config.yaml
d_model: 192
beta1: 0.9
weight_decay: 0.25
MLP neurons of a small language model. Each row is named by its layer, matrix (down: output weights) and neuron, and shows model dimensions 48-175. Each number is 128 + 32 x the weight over its row's rms, rounded and kept within 0 to 255. Numbers have three digits each.
A block is one neuron, or neurons of one layer that tend to fire together. After each block is what it responds to, as a language model described it from the Wikipedia text at the highest values.

L7.down314:151132100101126115183109089143164132142125089124143134118107164099127148117072093081162118096079139142126163170151107173161124159124165098063159134121087148131132072100122131101088138142133106180171167097149102128120136101124139100170114131162096113127114144112143149177102160131140191063107126119059207094142141108136246073124088144169108061096150116117140075157100147093123178087109
L7.down373:136126182140142133065115073169109031106131083094129152127135171095118158123141057033174132133077144142128132126147072111162122206108139061101136147117114145170118143141142134121131165086137119155090085141150099109171139120123149145124207129162119128127073093128125154173093075132124170141173149151089119124111062150079146116101126100145145116159068138134055138128133114128116089098147
L7.down452:132098152124140111158099171110092105166114088155185104115139146128101104168106128090149110142106144120085124047105145131139141111134125191215071154144093090147137127119153154114145164117144125195127164143103137092122171062114109112117117067143161133132131126117162110087167115126112115115094138124074153126098114144109167163095102168124142168103140080088132078137075136144149135142129
L7.down593:150127175074143140094151130110116140158063147106092139113128117055090119158100051191192183069122117138138119122201156099194104051143145174161099145177070176126105151143167100125142138147126148123121147124162152103080134120105196170132139130158137160128122152101108165134209163141109105093151124144174127130109077138121108178078097130095118135142066124083121092119105114103140116141103
Table header cells

L7.down283:152083096107151146139115127123161105138074130122174138122065092106192120165178132109169160102123134129199095085147157141127151159127102155154153174109093146137059132139147164143185164118180103132172131150139120137178108094100148069168122125102154170115153116176108119111083197165142069161120092138132149162115138129126116115095057076142071090145187143183131136122077148081119144104126
L7.down393:150142146181131145101162138067133115126109146145165060132201172121160084113126089094138107098163124104134167094130126153059098108122167115187164096131094142149126080107159104164124149123109139105131134118170128075176132163160145147122173105229132093124183141153158146143165134104141120106177170146165181148038122103067145171169146142106143149092158059086092145121102142148194112095089
L7.down500:115080151088084172132164145131134101129097160166142195135166113149167155191138164163132140095156112123099105122175139117115099212092127091163135137113102165120126124142119095083132174085194062190109143055114163072147149131150153108107099103110127149114179127118154084065082099105122136157140136126128200120118123203129112150130141065168172154112165146084112102104081139129152100093140
L7.down720:108123174083137158087088141137127106138126161101195164150083156085134067096129093061066095091106165163102120116136134206160162188142113154079178135103128116161097163135152099133142175124206130169168106144101098139142137105118154167107140061183144101105204055104132091141159185130123110131105083157150200111102109121066112174155112107178174124151209123121091105079160139132115088148152
Song-title word pieces

L8.down668:118138157137141119066077086130189126167085133056150160090155109132155136109132140200051152137111080124126073098062118121089167178136155170133141111127143135119149126088119152134131094116183089178108121141172087147062110131150119154128117116137118183072115091158171097116136177137101122098143217184166141084154079152112108123116150119113115162156157112147144136189069157158151153105150
Word-start fragments and table cells

L5.down12:157119135121115119145112100150029098150076104081129127081150168122091099170137104152154124112092035133182177149070136092114178098118155073166128154068155074204140114153154142154107116142141061110153162086090193190091158144136107093136088211117099153115117115135157131119166054122147141104114101202134157114135125105126079093090119112161119153132127141165187058103179124107102137140098
L5.down43:076180143171188133173103155096114108102124147190132136123136105121117114214188160179065150128165164141092167131160160130116112161095019164085105101119147117107080125101195089185098142095140156137140127165092213131198133096127111121100114130144131167073166095082120116079144151137069111145134121128125146154129044096140087080133119132092116113161153058129111103126159116170166179132079
L5.down50:152141173156168142091141134133102112119104138133183155130138114146106131113153138122143179136114142133162148160098158112062090116136117122137175138085143118106073102106183175090137151091173171117115148163048139094166125132159135105084101095143084120138166165077149124130115140179092045121117188140162067154139143141122101160120141102144103120178066138130078156117129101143139126138122
L5.down70:125115081158103119071117174104109156187128143098112098132158210123086121151133126107117082120154116185115116084123144158116052126100091156152167082142163135144163104168133126129158117111166138117180178157182151165122155135122118145131155097067078066108084199149175181119064159142129158075079120071104133153156076131130077159127101157119046116109116102143153135093083160148148120100145
L5.down165:148122065105101163135153109132134174114126098113066116140137116216099082126092114089175137168185137074091054117105137169143040100131122136149087142217092136154125119106190127148183091091102154151092151110145112108091139145134145111100155052128131132113165157144092137132129101127164112138171142126131131148107152171185110089098099113118123131108128092123083126175112117109111075176089
L5.down197:146076059142131128104120122152078088125107125114086118160116143158122102137200115118183136110105129173174142193193052130105102098136100148126174098125118129112140102116165119147078092108135067062133181155128081101109146115176109086141149106136103145138142155087151131142104112155185061147161151088162122119199182152164122139130127098095161188145092084151136123117131117156113125105093
L5.down314:135175151133141107096087103129122092098117146139091122127155099107126137155149134185169171152108152154141180138155118132168073160100106099109176079099152150159112144068122149158123125159067090174174170139151219110134085158138154130064113141111185137116178073115144119085102118074130075137144095202103127133042117108118121109197094100109099130121094070134137129139111143118131088154155
L5.down353:151164120114150136145117106123114160126114124109083164171150091084106145125150195099152076138157165137184089169200102166130099188118092152121152057109077153104101116132105070119125098073162083225065171141138142137104187147112113118131098173160082102089116135106133143124125149161137146135152127088143159151112157125142140164094135048185130152131096073110147104122108193092110085105201
L5.down368:098120143082120156092113091181130128127116086101173189103122114140107079160143138119171116134121150153121211125116162189112156167098107136118145173087177137135228138135136127100052144090180127089145113108111108177084169104106106143113134135100062134155129132147193176219112145173133169096109106108175101143126194117117086135086114161134166149107189076129115119112093093069118133107180
L5.down398:144110159139162121106156059158176147120109118089134085148100151130112110113133155100176131149128104095111096100153134128189096129135108110092135170148037097170126146131146085165121094158122153132152126098097208088121152179155132090139117063091118130105181148131185135116160171122137102164126107062192164157132098172138173135138105123177112164151126105119139093153139162140133099162100
L5.down479:125151141079099123133136054077140070128128098173131144055180161163061113210092134140134121084130122109202088091133028159099146078148153147120100220114150052133137083105165123164103138119109145078132105125089119115175117157142144134151120112138130133109172123137135118117133129180129162095213134131091159097135161103127094102135128160086158144171128106188105130133165128089116114084171
L5.down510:198127085116134111132146156078062089171174137143114121098066092034096085146113086143103145110052149151133130140164177158111136065143148125094144116102097127099138087147097116152119146110096150105200142158119122157118171187163084078121143169182144155117082112124123089127144113099131079076127083187158144175117109131147152072120121096149082126080131124059135064139108122142109106133154
L5.down521:133108119137146229101127133144136117136143122140178169108130101157133109132124114103111129099099117196114161157094178145109139083115171159136069158167127142170139144153141130096131180077073150133158115172183109141107083056131171107055144110154132174134173095113074073153147198108099094117118091148160184177111077068112091132156106156104143100142167172072107125149131129155105132124123
L5.down544:145141104121098114178125102139128073159126090060126136077197141186133115150110103107149119133141081153157109141058132130082184094116151142131087229069108158162143081112175153173145128108101101115138147140096113156050133112170109135123124155138118132115130100113155107140100133164145165104166089134099133112124153116109110117072083103139162115143149091099129118093142086101176145166103
L5.down631:144166123147174186108144105176134104122110117089133115113170145133149085131122128076112141118100128066142147141168090134147162100137120099138177061138101152129108161100090140124120134129123130142171113100101141143108114153094149154092128123183172181131068096124123060142156132126184088082102127211235138222121146173081084136099104112134113097108116139106066157145192136134136094135154
L5.down748:132091149057141129115125040155063064087139078147101139154157102185136129111149137095203103115098111163198128164146142175134112078116138124150133157036140092126131081105123112144135111132176120113132142124097130161125126099120100083120164174126117115158138153085081153127125112157146167101181137131184135168160138134125110165157127113176158184138159139119149116135152138070123075110169
Table row name tokens

L5.down77:102161166177057140149146155126173186162108143134154159150128159134125149089119053084112154106114127141113122121138086041162118123098146142129124152112105105164143075117148097166140166139119054131155158140071171129207174114047106124126059133092141074104137184121093142114100150116185087096133123099105113129066164122159143140145080117131112118149148153148126048128104098155117091155150
L5.down129:177128087146102101112139110183075105095139133172146115083121121142111157150118144183145151129132116095127122113138123113156216123102100151134182124166138173133169143163142138057144143089224095131043163119150121075118131143095172100090119184136117143153047184159131103097125104129107135086135110062107188137149112170095152093124072081095086111137136115187073081137178119192097084144110
L5.down155:099064158105018120170125146140158145089085144145137125130112096159064108160134107180164114156139099099149124137091139116080183117100110183136134166135152177120140097132124128107117145127124088147179194137177165154087143153146137104110097113086099162101041109041102112188164134130147105145187101101177130062161137111163151077182129077064113108114139136129090131131105130183134126143189
L5.down270:130128139148138133198103150126063135122174099151122176143177130129153104179142094084146100144122147163123102092134143155137141163140124062081062113153110159157165124109070180081113139116135121127099159138099147076107161201117120152121132155049090156103139128190175189121134148104123083118132112149171139125112086105155142130097130099131122161183118162203150175055108182187136135117015
L5.down292:170160097064177101175139055081123075065121113175131122086155136109143120136160121072156159094148153105173116150089078156078167138169104125156123177116141101099128084066155170158107103140124172088102142150114135150117120109186112065147055179150139124208146109177089051119119151102142166038135168121161129108155100150077131134109129120173122149079058135079147128178102166085090175114118
L5.down296:114119091084149133150173111143103100104095133141152155178109177110117109179108061142168110079126189125092131215142104075091145127092055162154110135117139187151141060097139143123153132130107203113113236095114118128098111121154071175091147109122163174137144096124089128123137150117125179126086099068103141112109137115117110129190175157039184083120153181115119152114140121177133133080128
L5.down343:154137080134082135148154162168135115101124133182130141154153081162077155162146099136120108133098108189140194105147145123151081136058194159115165153112110116145117145102097081162134147135091129115076121114090069143150130117132137049107089101126139106185169175120135133210158121116105145162154123144098091164142140090113149128182155107118126091138141154118197141112207132109100107117120
L5.down349:138158073126082157085147103101141170148191178141099098181117122161146059138218077166077155161136141126106135147087144075074124175114109138129167139073103178119128134158101152155160127113094072080152121146119057088125124172123126130085084112176152089161141074169112104073163085110173131100070111131106170111154132119126124080099169110100125105128085126161110150147103142146143101120189
L5.down413:103171163109063120147123098106164110088150158099131027125184136138151107128107150095108132092170082120090156146160171126147150125186111109094117096162109070157117153164143139136130068141155091141141080143139163140125105160166162102141055111099110125156083099164158086110156142163158140127116155074094145161155125146083118173245099136099127160118150085174059133141127114174092150134118
L5.down434:111096158157078092115150120106105084165167191072132221156107089183136055088132153123162114102188080159134106071121121152108127106197174148125050137120078147118120197103109140148118116098144096165151113108174095082134121146130163134106071096184155129176139137175143135149132150033127149107152061159114114157138094120134113171120147078159180093110104112103093079132070149164109095139157
L5.down546:085104140162172165139153152063094131191145101157131106113118135073117190161214168126101112099074142141082189107159166142123101121127138097174119054164135108152071101091117170131129119171081066101151161124121114118157114097103180162132132067121144141144139120194067157184098140119148124111144148173117125078114061141107126137111168136173095169153151143075157150121158107137149074076193
L5.down608:106140133119136119170140079105136126156179118116098152102143146118116105148104089186094118070101151129113137107179169146141146201094146127159176177146114085142133105110090125138115095089170112148174137138126169086159101108159133148123123105121100140195136142116107160113101138059085161023150109049046170116129088168136162082157077120127151141136112113168092183121126107143138172090123
L5.down622:153102169063158069145136143135124152173119110144134120101119141110164063134131098128090134106071127144113084106098127122180064153150141079116129156043097170136081131065113115165127154145106089146102106128117206154149171133129094136218115091178166132088115198152154105151135130114077138095086128165098115167090118200089129139170174091132130172082160162132123147187129149134155156118151
L5.down707:153150160188149104142114134139161112125119086117101117073126109116097129218098149116132122171121177081178138149115134099098165159097165132158153118137114119179156112123128070149116119180128142141123071100135148166199116054122114068103079130095161162062112101184118097139115095100142152156093119088161145141140084125060160147132106165100101111125148061181150093125156059106137088138154
L5.down724:093184088100060096134133185089118096154127160178163130060129129141159138144128049154135128052177148135144159123150098146140129140166189111153159115131141145074105117080086112125124073128066128148157051152159201103117135142090107049137095185141167136080174128130114117140133110163183155100143095157164099098107158140152121121162155127127180131119161157121146209162112099125113062069125
L5.down742:175129128159192050112079130172151156140114071182098107169131161059141091119176107139130143130121097131107116103160156155164119105088142125088119079114156117115116152174101137143224141090157126119100092117131145093094119133119150179094129132166166090064123096101093135120078083084105078107097109136130121150148117153133070116129069115157104148110189112142090155113191162148130146135164
Biography boilerplate slots